config = dict(
    d_model=160,
    d_mlp=960,
    activation='tanh_gelu',
    norm_eps=1e-06,
    positions='rope',
    tie_embeddings=False,
    parallel_block=True,
    init='normal',
    init_std_qkv=0.0452,
    init_std_up=0.0646,
    optimizer='adam_hyperball',
    lr=0.00829,
    final_lr_fraction=0.0,
    doc_mask=True,
    train_tokens=208400000,
)
MLP neurons of a small language model. Each row is named by its layer, matrix (up: input weights) and neuron, and shows model dimensions 0-159. Each number is 128 + 32 x the weight over its row's rms, rounded and kept within 0 to 255. Numbers have three digits each.
After each neuron's rows, "fires on" lists the tokens most often at its 100 highest values on Wikipedia text that the model never trained on.

L4.up429:129101089176165157121114137118146124130139120170103142140107110127097130098153055070128146100147151177173170152104091156124046115094136141124158160156091116213138159090201094133104181146128124133147067113185156179114137099146131113071095071096128102147174184113098085124131145120147121150114194139148185124147114140112093155120111122078109140152089118089143113075172163167107102144115102090160111158166020141149143096124139169156133156111084154088120110073142142096157157068113143
fires on: " All", " [", "ast", "ver", "el", "p"

L4.up407:123086165127120132155134136150122120137054094141057134179088090129063115114104156126131083113108155157104177072090099126207136107114105126162139133090107153102124125143130180104141125221196063186111164101146126083149133115139146111076137146106103124121108108088117103196123110167111089133107139110164112151159081140144135101111159128191147072137142116128144161172182155106108169073112129166120091115109117112096105114172155219154122157108145140127149141198084132108072144159184090
fires on: ".", "8", " in"

L5.up392:133154089076164114150179086102100113201151082104141182103157116162069171193086086178115129147147143112130121110065137146125165147123088138161125160129095205139145158119129184076137167214190135151108177128147092095151136117131104144128095113119097135138082111140068102158178105117155127129106153133109129151145093130097133118097152168096099136213128121082119083087104108134173161140079184151086116141125132085176115165123089123102091104179132135092150105158160104058118096131160106
fires on: ".", "l", "iss", "w", "le"

L5.up591:122110109148157103132111053170167088144181137082072112158117139143126171114132125117149115106128114132074160137094158129131180109061146134105110111148082105124111151086146132074135106113101074137164119144100104117048174073129105160131175205117070161191180141146110141111081147172170117160143161095127103120125125147119191172121145099164113088146075135105173133143115178161119139127079136176139140092122092132169142087148130121163140206158131119087181148143071056098153066106155137
fires on: "===\n", ".", " |", "a", " ===\n", "P"

L5.up800:141123115170129077126133115184097128124146093124134082165108168150175098184107149151154055209106137124203099100115102133149184119071105122125149165113081157196153126132119118074142126135123157148107108093180132121086146131164130124087167118120070134134150133142139090077127160145175119124159195061099126133191120098131172117140092126126097119213091177086149094133117148120188104112104139137169131111135112082151083168152093197117107173183123118083127093111116067079114123146125115
fires on: " is", " was", "n", "1", "L"

L4.up857:154114139158123180130158098126151182172106136195115129088084112145161123187079092142094098142078114181151152125079125133176154105068110125098068107110148137106139131142145178106155098146185091123112082165076145101120112120131105130133123171109126113153160093087078149114175068186152082143115114098106137121113060184155151092120162078133122123156147139114163101145126105072181124159127214125126094122134096089173143095156110193155111097082183163075120176136107140188146110111092095
fires on: "w", "p", " m", "b", "he", "ly"

L5.up739:089112157133083168125128110164146123145170174124069132103131126102115133118095100127136114155101185165124136047114171173138136155129180158134131117137107148104158132147134131100145141134095144089153172056094120158086148110121169080166181131155173123154155161134112179144146147163108104135136171115110137130051075164119076080115114105149117095143118043134155098108216111174080123134179118148139123161121071128231077168133121119110089102103112150164134098102078144167106192089160111
fires on: " He", "m", "r", "enn", "sh", "ra"

L4.up496:167147144120091104129144123130143107168178128115119134134134156107168126201117072137103174152139066132168109125157103128143132130079162140138118105139125127161117172093099142112111211170104100141094084158124116100143145162164124126140134110052077129161155165103139127091089143106202124124152198102174168133202062153093080121139138135152086079175148107167149036178133149127101069057112152127112131153097082120161140137153089081168116186146147081149079138102113110128174110133115098
fires on: " in", "ph", "z", "n", " ant"

L4.up771:132127104113114113151112099085181147130104101166066199153179141145127136108122160104178112193085112140104114122143103114122133083109176138164170111059075148115163129151147109141124149199070154138103193141131084105161079133163113158129053095135094162128117118085161152063171177179149133100135067129095140152109092130154114106112170095125112076129150061140190086102172093111079137118124167208110137158137130145114140179180132136099106155114078136116154108121145195157105133134136124
fires on: "9", "5", "ast", "vent", "0"

L4.up341:140089163116171135078153115146145101151119102072094114082117093122110130182077095152125136168155147120173102134109173132158094201138194115146138173131148164159132049145085181130120121169165183120121149129131110044160172091165162101064056112045097143161077089140104088142217099113121134154113143123110124155101099114139143113111172153123124125110090122079106104125144146155185149127060205119087097133145128126146115141162123130085158137112164123108098129129165182117142162129146118
fires on: "."

L4.up237:085126080107151194166114114156170089174138106108104077111182123152126140186100077188130161143146139091134105105112106077169165137094088157172110135167108186102105145166140130128126113161121152143124104101135173153146150129154089130079124137130008103132093134114132093110154118171149093131123162121070160122107104134144177144039147072130095153172097144159175111174087066183171100124124077146105149175131109152103092122110137123106099111105176164076160106174114184149122134109150117
fires on: "in", "e", "m", "en", "k", "es"

L4.up775:109114179198116148148161094125092112164109124112052124118047143109127110052096134115167146140123086169143173128113121146153127142094138133125126092164079112174131212080154100102127121101122162108165204117148123130157160149209114149132127127108139097134187117125109184137124129211178116125105137136097127170127090133121162153097087195168116156159182085151157123116110141117081129102142106110227115095105094091133166110146170100116103121132158124047146104143105087104113132089108107
fires on: " Ch", " ", "a", "l", "b"

L4.up688:114120151128102062179088102122142164169090146122140108079137126065108120120067131084131176137033081135137163146129143138072099131112086161138105085143051110164123122147164135131127167177119189119143190092106117121112116144129146127129107100112161173140125174124125117128142127134151115119122150138191177142192136157137121093080135151118129112120181057164119077118135149098174148108148151129129121146124047109137110126134223105100137128156099100157133041061164130139109118045160127
fires on: "–", "-", "b", " '", "li"

L5.up348:136156173091169108125122109120156121130133110124115133133109107132143102134131127098136099095130165089136157107149164092173107126079070135185156134091090116121140137120159185082102112176070177136159131124166078109139172062156137104101106145059075095148089100132115106150152106164203134161076135094176142144131114167139142089126144070147127136154142133106112125142138126146223065080126158227107087098108130058132140104145143118109160149132100178159128101148077175140039094149172103
fires on: "S", ".", "1", ".\n", " (", "us"

L5.up66:136087120117202119070089172135116109090122145165136139175179077134158187122110105111112117075118096121075136095178194162120115074109162097188121137107140140111132146121148137086079146166155145119076152138043137114053176101126192106152152112108074168116185160168080146113148121129102139117132130165181111199163174169129152115068161119125145129137115068107119138108154159167151082119071107122095128133066120133156092155124130147144112151164157133158150166135095126092074085110154114
fires on: "a", "C", "o", "n", "qu", "p"

L5.up375:145125159119144116181124127087194099189046132108118085132141102139129138158131070134174193105177119119167102140162091124047060125083073108172127161096072174120138118134130164099100182141138116175111155132141141142104170094116149113147109094085109120116130101147111165135069137150196083148130130095117183165147101107143110182105166112155122113148094068082138052109145116123149115102084180166147202154087095121208115130143118103140141151146073136098138133152149150135131091143152130
fires on: "in", " (", "an", ",", "at", "el"

L5.up26:089128141170179144094139122128123145100115117128148128096180117071143124232140105146064131095149107138160074109131164132175136146091196115169124141081154118134057151165137164118101135152169169109128102093162122138131178117145118110049167116136136123135128089159123074193169107122116128143122116106109128162186088154133124087128080167117115046159135119180144095139141143085181096073148126096161122117116059088152111163172140186159102115116182145097119053093138111136093127137171089
fires on: "ing", "'s", " Tra", " out", "ering", " sk"

L4.up699:135077146155184156060106132087143095198142148103112157072103068144057092181160218178157089149082140166175160146154148081136060104066146156124115130090094165182176108124180115165129101122122134157126129122093104157164133115085147124114128195146073132115067136109115107117119117147179116124181120074115131119095141140122112117119121074098161127176130156046148121101158158110139100110078155140118149101130117103154112153122147212117139187127103138112130116077126139102131127124109136
fires on: ".\n\n", " |\n\n", ".\"\n\n", "==\n\n"

L4.up196:120061110143149212147157123104106056132044168165145136181114138128143160096122112132136113162179107189153123128124114097145109159127155102131080137173122160181116090121109050146115136141094131113117092116156053127176152145148138133173130150125057055172192115068125092101111182145103131110171134074116100154198155134129120126125131175127084122107078114113180124100080117093105128129089123156151125125172125144125105161156148103207170140150105129078127174095106146103088106137116158
fires on: " up", " back", "rom", " ", "us", "ivate"

L4.up466:189125137146076132127151075166088110137106151141120092026092107119128070147157117136128075076146106114120157104108154061100191155080129102170090180157097138130137134085111198072119137141150127137097126111142149074094072154127138121160167191124172155161118060107079145140096145178128066119105102145126105178155117125155136047145080105117158132185137090129115173129144134109107147102141188169140128152130147150130167125218108120122150107147154107123058130157141146128098127136135153
fires on: "4", "2", "–", " and", "5", "0"

L4.up375:067158107163102186122122138114090115191173079184139101130161128176134104116086159154163109082062089123106189144123121122085163150116184142117130130140135116133067163120127153086109083121116160220162131115135168096185186161134104159141183174129172150141146065098088128100144131143147104118156128164147128117179115102107140163134105134138143059126109151057122119097114168115090194107106123139161125159105089046121113119165068111149114132132119103174110135104137142121160095103093203
fires on: ")\n", "=", "4", "):", ")"

L5.up493:081060139180131196167134089138067125168090152157064111138158150109175125147116164120112121110117120135167178044071147140134136155082173141110116135148162142188098173042087133097083103169159159129163150132168073129117078181114110113190145193117126183116117183084112102145132160134132098087159148144146119138137134176151107154126119130098091079185135102152160097110156125097103156132157188138160182122090119101133140156118094133132115141108164096077133102163130120162102101152183125
fires on: ":", " and", " had", " has", " with", "|---|---|---|---|---|\n"

L4.up956:097134141157151109144072126190126153099154107105103122139086162145123097100115110142162101173081137121116130140138176120142127103090099148106146104106121099159107196132137092124120089088136123115182161114117096159160137140149122108061158196180146074144156111132150177107132150145196114155119183069057152134093137173128108172129131056125147081178168160178132124098121152122151138070153149164139156110057103060164109108123169144113111112102135157113159062054099096081204113170099122
fires on: "ar", "r", " |", "on", "or", "enn"

L4.up911:144124093120112153090113104116149058126124112139126168150123118131102097134098180179174125146028094099172110148136179130136072118043168137172127141165116139154178126062126118153110178089163120147121190113129095134099133149118124147127097137156077126198068136149111095117159155124174109110168146128101112169183128115111092096085192141108122140147154152161169030149113153123152132129075169163124167143130151138168109141164134137122124181142103133132133125077135122051097107093051098
fires on: " |\n\n", "\n\n", ".\n\n", " the", "ent", "==\n"

L5.up97:138127153123136109103154103201104146164115120098156117118086153084086105125126122129104133154112168103143182123150159130139118053120130145122176081137098122131146164087135105143160126060189206136179093055170082144113098150140107116118170142168167100182075133119155118114142165152089092136112159139098129143203130115157078170130132105060101056195165145145095096153138111187133183103115144126181088128096125096139122145132126155086115149139137156113166076075176090054171138117144117
fires on: "l", " and", "us", "on", "ch", " of"

L4.up448:109125157145072166105106047145120097107099164063133129124111101085151145125116133155153144145086129146120109171156184105148032164158205140129130151148106137143153140137126146124141163177161151193106118140120085146099151049100166109124105138113136157171119141092112129103096137129131133128182165119098228144097147133114136154087118154107083090132071138063136124122099110152173125148134110174114184162178104147181146168163118080084129149081116120157141049098060171148116159110124097
fires on: "^{", "te", "op", "all", "l", "en"

L4.up212:135153127089189155082150105122135095081195099135137134136166086137116116154153161136078134139151086113141133137109163098160172115097083150103183104121129122128137214165131146139143106072144154136182059139076139140100134102096108137007146189120122095138167144149093161096089176175177179137136115060131139148200099162085161160136087093109141154155169142088103103117134138109124101137105096092143132157174118090154156156138096194086162169073164119128083122131116123133124135112127164
fires on: "y", "ine", "ac", "ag", "ior", "em"

L5.up319:093077111170082150129131156157152127143168117150165132151135076125171135137079122148129125121061058105154163135120137103110178158144074182150121105178158145101144219086168102080180138119132171192122098122159076072144186146127116073144122112143098193146151113105108149120122128146128105160208085152158153146083078145127168099120125157137067166095109142173132084125104111164138105137161114213106081153181107123116122124126132098112085132145116155143118096091100154172123095064097111
fires on: " |", ";", " order", "-", " competition", " dr"

L4.up93:107117120195184188187095111178131091135074148100085146164098109134091169060089143090119087145178080180161167157105104146104138084103096135131152134196089156184086144115157086062114176103106148096156133178091155117103074186211078141184168141076151154136150126160112142118119180145181097115138072150132126128123089136106096131133092124151159157210125089161174138133131129144127122126114109157126144137099086108118164123163127103131094160136119135106143111093086097128158122095143127
fires on: "L", " |", "o", "a", " L"

L4.up557:084100145182168169154068130169142130118080104103069119127126070104139119112106133133108125131147104143114161103119131072200131104117144155144145110091119185082130118124148140097089103128171128173153156127106052152094171046102119077154099201125140131166115175091130115119159151175112131136178121112122149183054146154182101128108157111122154034174164100089157144151187074137107130125145190159137138106075110110139181152146120161112114161082081145148153104159095144105149115107118084
fires on: " had", " m", " have", " and", ","

L5.up48:106108104102165099146094119115152121151103166114133120135093094151102161184133142163156217152159092111178142153071120106142165195118160101149172176125144184114168145059144131136103134144148114152110140165135113125086141108204145118167055119078029202166130099136133181100103133130119110135108158160081181131185085127067120123119133100133124080141148115141155053120147132140162115081107112145074161190096144090126114132087149120131093109118062132124176150150096151101095121145126146
fires on: "iv", "el", "an", "uit", "xt", " Brazil"

L5.up566:122131125147077150111143128178148112132132138169062084111056047124097144150151073094155114090143189162160159111083088100180161163059136129170090153126127148119149136168140160072112161222179131167093154135169119052112145105167090110139121076121147163123151126118051097134104111150122079151089113143159130135097075118187133086084166084140125145119156058106100131128176113160104160126097182194134134128129151102109123131138104140149132116115151141115135151118110130143093197156120156
fires on: "."

L5.up555:121133141174085167075201117194109119090099153126165146138082114141151110142151107081147075114121146169134124084123170101115111126123122113111148119100148166158117160124071090065190168230153175124127134089175124116111198064158173114114095138106101150111134111116101101160134109131153112160147165130104152153062079166139094097079120117167136110106135139088105090172140180166097054131143154174137090144167083129105143118112117126160112126087095173166149092137088138173070155075109136
fires on: " ", ";", "ed", "s", "-", " -"

L4.up296:140118204127105213196111113123150129102111111136098091101136086125124086143151112101146122123158078102148172127079100156120164122100108124144130121144067176111156131148105128097112184115168105172155130089171069132093145156162154132076130137084109136162134105126045114136117139139145096124139117077096137222110133129182154079153133149219137127110156129073128122168193108118130090113105186116145117119111109104146142179159087153091117112146126187107095093121178152101097033170113131
fires on: " is", "ot", ";", "ers", "m"

L5.up565:109098122162147103105197117177099115180162069175124123125058166123118177131082152134108131136115143163151088041126134116191194135145126154043140112132145148137123199139156143097081153121126118103116086118137147098122126107135091132073102140047096106112131099150124178114121152210137088141152177140144122110153138119103094155090183094115056125105115177090133152139082161126144132141116113102147182200162124068139078130131133162116085119108168143149180144098165096109144116165117153
fires on: " as", "ang", "ah", " Charles", "oh", " Russ"

L4.up820:069101124218122150186097075174143086159170137091119100114158103175142165094165056160107155182157156106136086175080112121147133105077096126111166157176139140126150101093149130146132197139191081110066143131154082119114123141158167082114081147123074142173106073116075125108144157126153116121210204117056143147107157130157124104143197088117107113143106142139122115128106115136144105113090140168094130163104122115133125102126104123147059131128131113131139190108102111190116158124121118
fires on: " are", " different", " disc", " were", "ed"

L5.up751:105137096130108070148120031141154106156138086206136096124147124163050134123155102127128135106154138141102137067116088066086109183137183119134176096138083088085124077159113114161145194182164157137112084125091101100156147136180162096134137161083104175126151107147146079166130103138195093137104139139155142160142151150143162151123172124118137092163174109105190122087138070099112138133156151136090096139108122087131169128110091118155109137086094160115181128130119172146091048112185104
fires on: "p", "et", "f", "em", "ight", "ar"

L4.up211:120103169113121141071116125121139116082131114136130130140172017081076139128120146127112132151087163121083163152177132101114093138134191166146109156085098140124118146144138129102141120122097153136084138128114142078153167132099128138105156149110095129127137163147079129112132130159089154140171161100059173150097192190137133069135129055081120147152073057150228111117176085144123122132128144154145178143142057161156114214126112128135095170127177148136146114078119144154127148109139204
fires on: "ra", "m", "ond", "ur", "ve"

L4.up78:187083121116124049145172129141127157115131098127163144128143134101150119089114100109104186157167141110114124104112160099089182127170070142175122130168159122134131142102151097140122135112117140127125066096126167091089139129165136109153090096125098118128156096079103153113070125133122100103109102110138149161165119110148174187134117100155110147179108150153094089161129104066153092184095164137102129126197164135110161111148057233078183136162064113130139116078098148130133085120175234
fires on: "ood", "che", " power", "ich"

L5.up91:101118067105095176158093029101155125127082151111124160146132095096154100169094069116147127138155129114122124170163144084091126104089149131139223117139057159176102096150123149127128133098105141131132166179068168086133081123126104163087129104140064133145093090133128180173138212150214115090119186136121145120132109133157126143125129108137162117164116137120114088145169131095077094130126136118147132147161134170127109166180107111119107163123120079053134162113166145054139158095136169
fires on: "ur", "2", "5", "6", "9"

L4.up748:130094169166185086100109133133126132128131117174085183116152136154073092184149160137124120142099152151186090105109197148145117141105113120134084162110064180143108193075123159103127116166169120166145119125169168096123126134127134121085124130078093159147103108087104094128131091138119126159172103131097157096178057146138177114125144103131105070173108191095105085139163191105137098146072154190087130111107118080168110121204095149072116080113159133142172100079172103085152137120088123
fires on: ".", "at", "p", " he", " acc"

L4.up239:096076124150155079192148101139095098148118187102102144143106159097095101140089082162137141121153096139125137115150142147091083120064108152141149095128120108138112162070086084093102148131123157122148151100151122125165172143134098099157143110200159151208079167131103121145150159155145051153114167084148113141114149136134097141172188108108092035147079188083161064151135181162162176099131166140163143120108114122147119129162118137099082124157194157096159102117147128073148089092143182
fires on: "le", "l", "f", "===\n\n", " ===\n\n", "er"

L4.up465:101109207131183123121164151123149065111168110116097141145160138099053062122125144126098117119130153174142156105100160133168100127088101151061147071131143137153161141106121148144119141130156118152079104128138134118091121108175152169120116110131126177142171177151018082123095100117132140130085176118155129119214158140109093120058144118161096113136177130065065129140102152123130124127135159098128137137128136042125095175169168214124157097122129111065106126104145109167143126148103184
fires on: " The", "h", " about", " My", ":"

L5.up856:185137107139148148133088052112137148175166157085146109139096143090115133169125177204135102141124111178164128173094142132241163096084082115098083135089094135091212146122125138116112138139120127155073152132070144080104143170191141099155127157092156147126065084100110103102150200151127117146184217113132153109139122116159120089147105110113080116155143109124194071123150170129126112132087117172132132099121123119145106124147092148160076108142157147113116141093083116089118162106111129
fires on: " was", "m", " would", " could", " is", " and"

L4.up99:122148140139122180158130087154137118117115131113109121118139164148144130168131056108138116116128097109158147108139122117119132098144110143170156114110130173116107139047122138083130110175202104183084175125192061083172165140166155104108162101117064170163101134127112112144177129125117130149116195139110137154122110126209163137142170130135085121110105166077152070172113111155125037072121131211106146098120117086137055113152100105159138120116156149120139124135212105129070062138176140
fires on: " an", " located", " el", "e", "ful"

L4.up508:119102114150123128110123117150163097162072085167099120119105114126140140222108162184153085116087143152142155147184090106166154127165116133144148127118135160108174153110118136058139148209151097190065123106183108032157159072094165146124107119134032147120064124119133112129127147139120133164144093101138128171125100135105138110072168093165093124114106131096190152197149117151126077135127163170148116133130121121095135129124080112068100121122117090059177142109086163136090124131169114
fires on: ".", "ed", " population", " which", " small", " of"

L4.up928:138120155121123226172066090162096157133112089136077115107112171125096106139078132121149137157146136140112136163116149116187166086128119147161172091155136146125140156094096138141099107117191143136103161116109071115188107136187152151098140188113123149107133130040165146116134159094156112133130137122043186149124119187133142114129069060134136136187127135175160048134148130138134078136126118156171130133087114155166121120171151079112094144074116151079165106141094087099085068079122123
fires on: " of", "or", "ar", "at", "t", " "

L5.up489:148139134090122048148079087127148096138026075127113201118156184150095163134125126127127116145179109144210138044135132096171113150152168122185225097131133156145111094110130080090157145209172154123143141084150132131137159107195146134066094129102145109113138102133085070120131120167138090149095088129158145168175113125128157132073116142099103131127123122162074093158109164113123077153133136180107151133141106121113092166124145129099124130135127140074127087092131155145104122170155105
fires on: "le", "ell", "qu", "n", "il", " or"

L5.up226:196116182159159251141113088135127106154090082108095123101108124144144085092140151143142123101104110183100095158153096102162155160166114175091115152173123147082111150140179145063139141102085125160152072122124106034098131067098165145103101135079140147184129119127114116095098145157185096084170146078128158137196129113114104185082145165167176159091099167079148108117164138129111117135102107170136109126141126075152151128134126108144144141132089157124167068147175128153120128102138143
fires on: " ", ")", ";", " (", "9", "1"

L5.up709:139081110176160142158148133101124159182191117146147076123091178118106147135134137149144096145097105149091144166083119188116125098124149159207132083103128139115143141099103169129086107131161148121150085053162147173099131184158118131085190104146137153174119037106079097101109154130163104153175196109141104119146134194096105151132154138144131105105089155088141076094126174148086100117110100106076078111196124083112070111172134082106117110149091157176151110100116116064144099153118123
fires on: ")\n", ")", "ib", "he"

L5.up774:101121138129170169140171098112168088095143136085137178130177054174189130061148108153135122201167091083104148097127096106113074163142171194099171113103128143112144055088127146136101109147135120116127092169113081147165082119127155152104104097085114123167063061095130101134163146130177128146103181103152137093190122148089102166111113096121163080127112162144149110167166100129113130138181176099161138138173111147133075137135161118124106136104155151060108134145148091075099086191124132
fires on: " ad", " res", " inc", "″W", "ord"

L5.up527:135103159186088139147169090122154182140092171114137162096101106080084133172160160144150127143129118118164091150148165121121139180096053134112133117148066110165158141119108120082110135134142144134115177139158116113168179145149146079097090099073091141176085097114093080120130105108215133151145169099137146131192173140161095103106140147138101151135068112122133095066110189116139094123056237174119088102132105117185119180151129133064108105132145125111118113148083137083099131155103108
fires on: " (", ".", "-", "el"

L4.up567:126103098124177160172129142121123094170149115121116157110117129059123182100097101124134159137157105151163166119056125142072149079122168141156107146154100087131117120133192121140098084164101178117158123094165141138126180189193064141119157098087168142089225112155125132187152133154137076094107120136146110180196158131084103130107077179130094144146198096161083111123141143112145160076162104104120137178135074108141137141140130098110140108130174102156141065145112145109113107056078112
fires on: "a", "is", "b", " I", "-", "in"

L5.up559:092144102173079133155132121139173133136074133126130157101175104137163071076143109175159101130093149207081104157137064116133051176147122166077146126101154105126132102128176084139060125084128067162087189116097120069094135076118155152064110124116108114143091162100154187133112145129102144120172115085089103182081156136152122102157171136123176084148090159161196144103137126122101162158099144160078177144124104158144181148126140151148092139103135156089173150108122110144176136125089133
fires on: "0", "6", " film", " television", "″W", "5"

L4.up383:148070158132088186172102097075112127128120102147132127086115089125105098172138166136117116133126104153128106188140121120124178084116111120104135120098118131143172089141111160146106120078126103162113194183113040144116198105130156196110161148131093141136139142163084136111107147141148122171164106071107108123177120165166088090142130111178095134166156166149103089102103080133115087083135202132095095090176112035135114165123128163118086209134121088096153160120114177088160096120070128
fires on: "et", ";", " (", "m", "at", " M"

L5.up836:171125134112192116113082082163122096123187086150089197075098134099159124108123107137160131141140097255139103088104207142198153133132162119122130102117112121163096168184115151125098117152162115095109117092144138147131144183127136140057128150137101140112138124128100098113149113156160108136164169133174140133191157113110093119090135109113085121095124074127103103113141192125149106138103167114122153129158104086159045178150157172120127138134139079094153084059111114127181098157076131
fires on: " as", " (", ":", "B", "L", " The"

L5.up895:083104121113157185145149107075149080085158091098076146138106108143131111132096049142061110149174084128159175163101115096083114109116124216122120175112093128168136119110164068141074159097163112111160114131103095128109134105211100106142109129143165059143116134116112137161113175154132110114184109132158123202130125111127075190122155187106143177120148091130119114097162113116116111120198091114143138198154066119177116137129111147168181175127160148140094132101140144141182144167113119
fires on: "R", "Y", " is", "ER", "X"

L4.up932:123119112146213125141105122114145104173094138114066081127092120141103125080139118121145184107116136148113168148085108124097155091102067179118174146095110148097139087151189151136123148134140103130128110099142162125130141174111141069139114162150119154144091168132089095170193144127116071137159218105090154130126082128124121125091164075132118109102172148093194069153165110180167160117037066172150139147128082075117085135127154135143049142111137174117082129122162108108178118118165150
fires on: "s", "th", " are", " is", " they", " was"

L4.up312:110124121176140084092151148136143117100125147132095148155121153102102047119073170156141138160136169125116112123163134120128148138089139116123117159109143134165129176038119112078206137091143155141139158087177134092097137159104111159086142173138088114136072110094124133144117110122097132140161119144119151167166132143144079183162120109099114105215107123129169137160188135140124154056142080131130152071088109138125126148116136217057121114106103160166103083086119148056140119048067187
fires on: " of", " att", "on", "t"

L5.up810:090114108139121161143107128118123119137172119162142115090061137100145136189108141120143132187118141080144116154169190133178090103089156130116128162122156179076163135127136142099174173160161154159145117073170107091125155125141097132042091115127125147138162055117116068138105131140135079158132149096130111105146105140178110125119090074158092091139083176109090084151104202182111121089096153135119207084223136137132066188158099133135098122122150124137081114088120129106135148102057131
fires on: ",", " were", "ly", " was", "\",", " as"

L5.up638:114174106127128135105105105088106111129099130097074091115163088131102084131127131117167102230061102131167113155236114069148093150116126141117153172156121171139189124138126105091154115125108137124137160117160149140114171111158166158062105146121129134132107046107118135141156130129132154152124142081129196114152130113148081091131140086086159110167136167100119096175118098183104131139075183142072140109165148029130097164142121132087158172129129129121110055088153171139140131135074149
fires on: ",", "in", "\",", "m", " as"

L5.up686:122068101134128176183084080122127122183091147161118082173133118123118131140091140138129090156109073105088157110174080117101120149130171162137153141195102114181120116121104102126111162099130151125115100133143164126098124123071125147122161098123118168161182121133074136072141093158167071137143144179177107118183099139140079119100119167118132148198126131122068137153114108123066143174150083132105087156140118131123145135187120101127042189144173097078156173042156115091171073109085138
fires on: ")", ":", ")\n", "ength"

L5.up245:152140073126058140168097085093151101166090202084125165105175177129063132197102130092094146092149113126169088108145127102165127113088128116195128077123094096124115119117128126100173124192161141152127167100179145149148188115142097152094207124136041099136144149117142119115156103138146120137108137073161168143139089135144141118154155145114084100172108164174097100136081106177182061092113129115109156073062127128154119170140136173115112123143159128118138151168156150099104064151121127
fires on: "e", "n", "in", "le", "ult"

L5.up656:128105102108144153152138146111102145160139128083137114149120126125114160094118111128118176137145110088119176116133164142155111122126110177120124078070121131124173116131090105108111171131165140142121113151127180194097130113091123124096125162102124145131085099156120120128129130138120154133159142127164183137161129189087000133109143184161155155129084155102137081117183116092102072106168160106052119184205136118172114151110125142100118129012078137201131073131090149078132117149054122
fires on: "=", "ene", " Be", "en", "g", "e"

L4.up140:159126161169136140111110154093137137188065132183135097069135128074135096159103172189144106110128138155131120074125152133135112197108091147169146077140065129098108134096145112151231114199123147144114149077096123103123156159160130130135177136076119112130152177091093061117162080162107088145146125096125126167060118148197145162155092118178090116161115154162113123154103208121155143101116091161114123158108085124162159084115121133079136137068095132119159116107074144134132139073127129
fires on: " near", "p", " in", "b", "pr", "ol"

L5.up737:101142160139125192078083102083095145104112133126147141165124123094104086107163138112161133142107087128111153145137087046129115130070146117124144127048136162163111122072141142131150123130135171178095144158063107144096182167112157133117145158141117149128121147109101148143138134152102184166186156075151186148145119134184124070179134135148117121163177106056111138160134109085153107139052217132126112110155130073132091131134141106143150146072076155109066138040091134105113099144072147
fires on: ",", " debut", " can", " ext", " met"

L4.up800:188149145100074107202159126121155093123099128123116104087120080183156124120140095120091119111162165139134101104099106153120137130122127166168116158066156141080087146133090106096079236169195117116155108106104120092119114110191124104131131145083148175113107164141146084117149110148138078120145147143074142166161054154160100140094113142150154097127110120039120088133124120101129129110068142142078112237188096178175168128149097147169113108088120156138141098144145139123161132127129156
fires on: "1", "u", "er", " education", "s", " "

L4.up328:184168092131115128132136090146043123139112118139134161067133170100108094149147115137041156169183110102156094156114069105125179086096092178118111146116070149154106149109133086112078133095136118164152165113181115127119147139143090149134102154066133158085104155067173143112146145158155160104100108107130147128160133123172093156171129115167117128154158133172135140101099031128136149177146201098183119088147103129177221101143143138084120129118172163119094174119135123088177119145133098
fires on: " did", "ot", "g", "id", "ound", ":"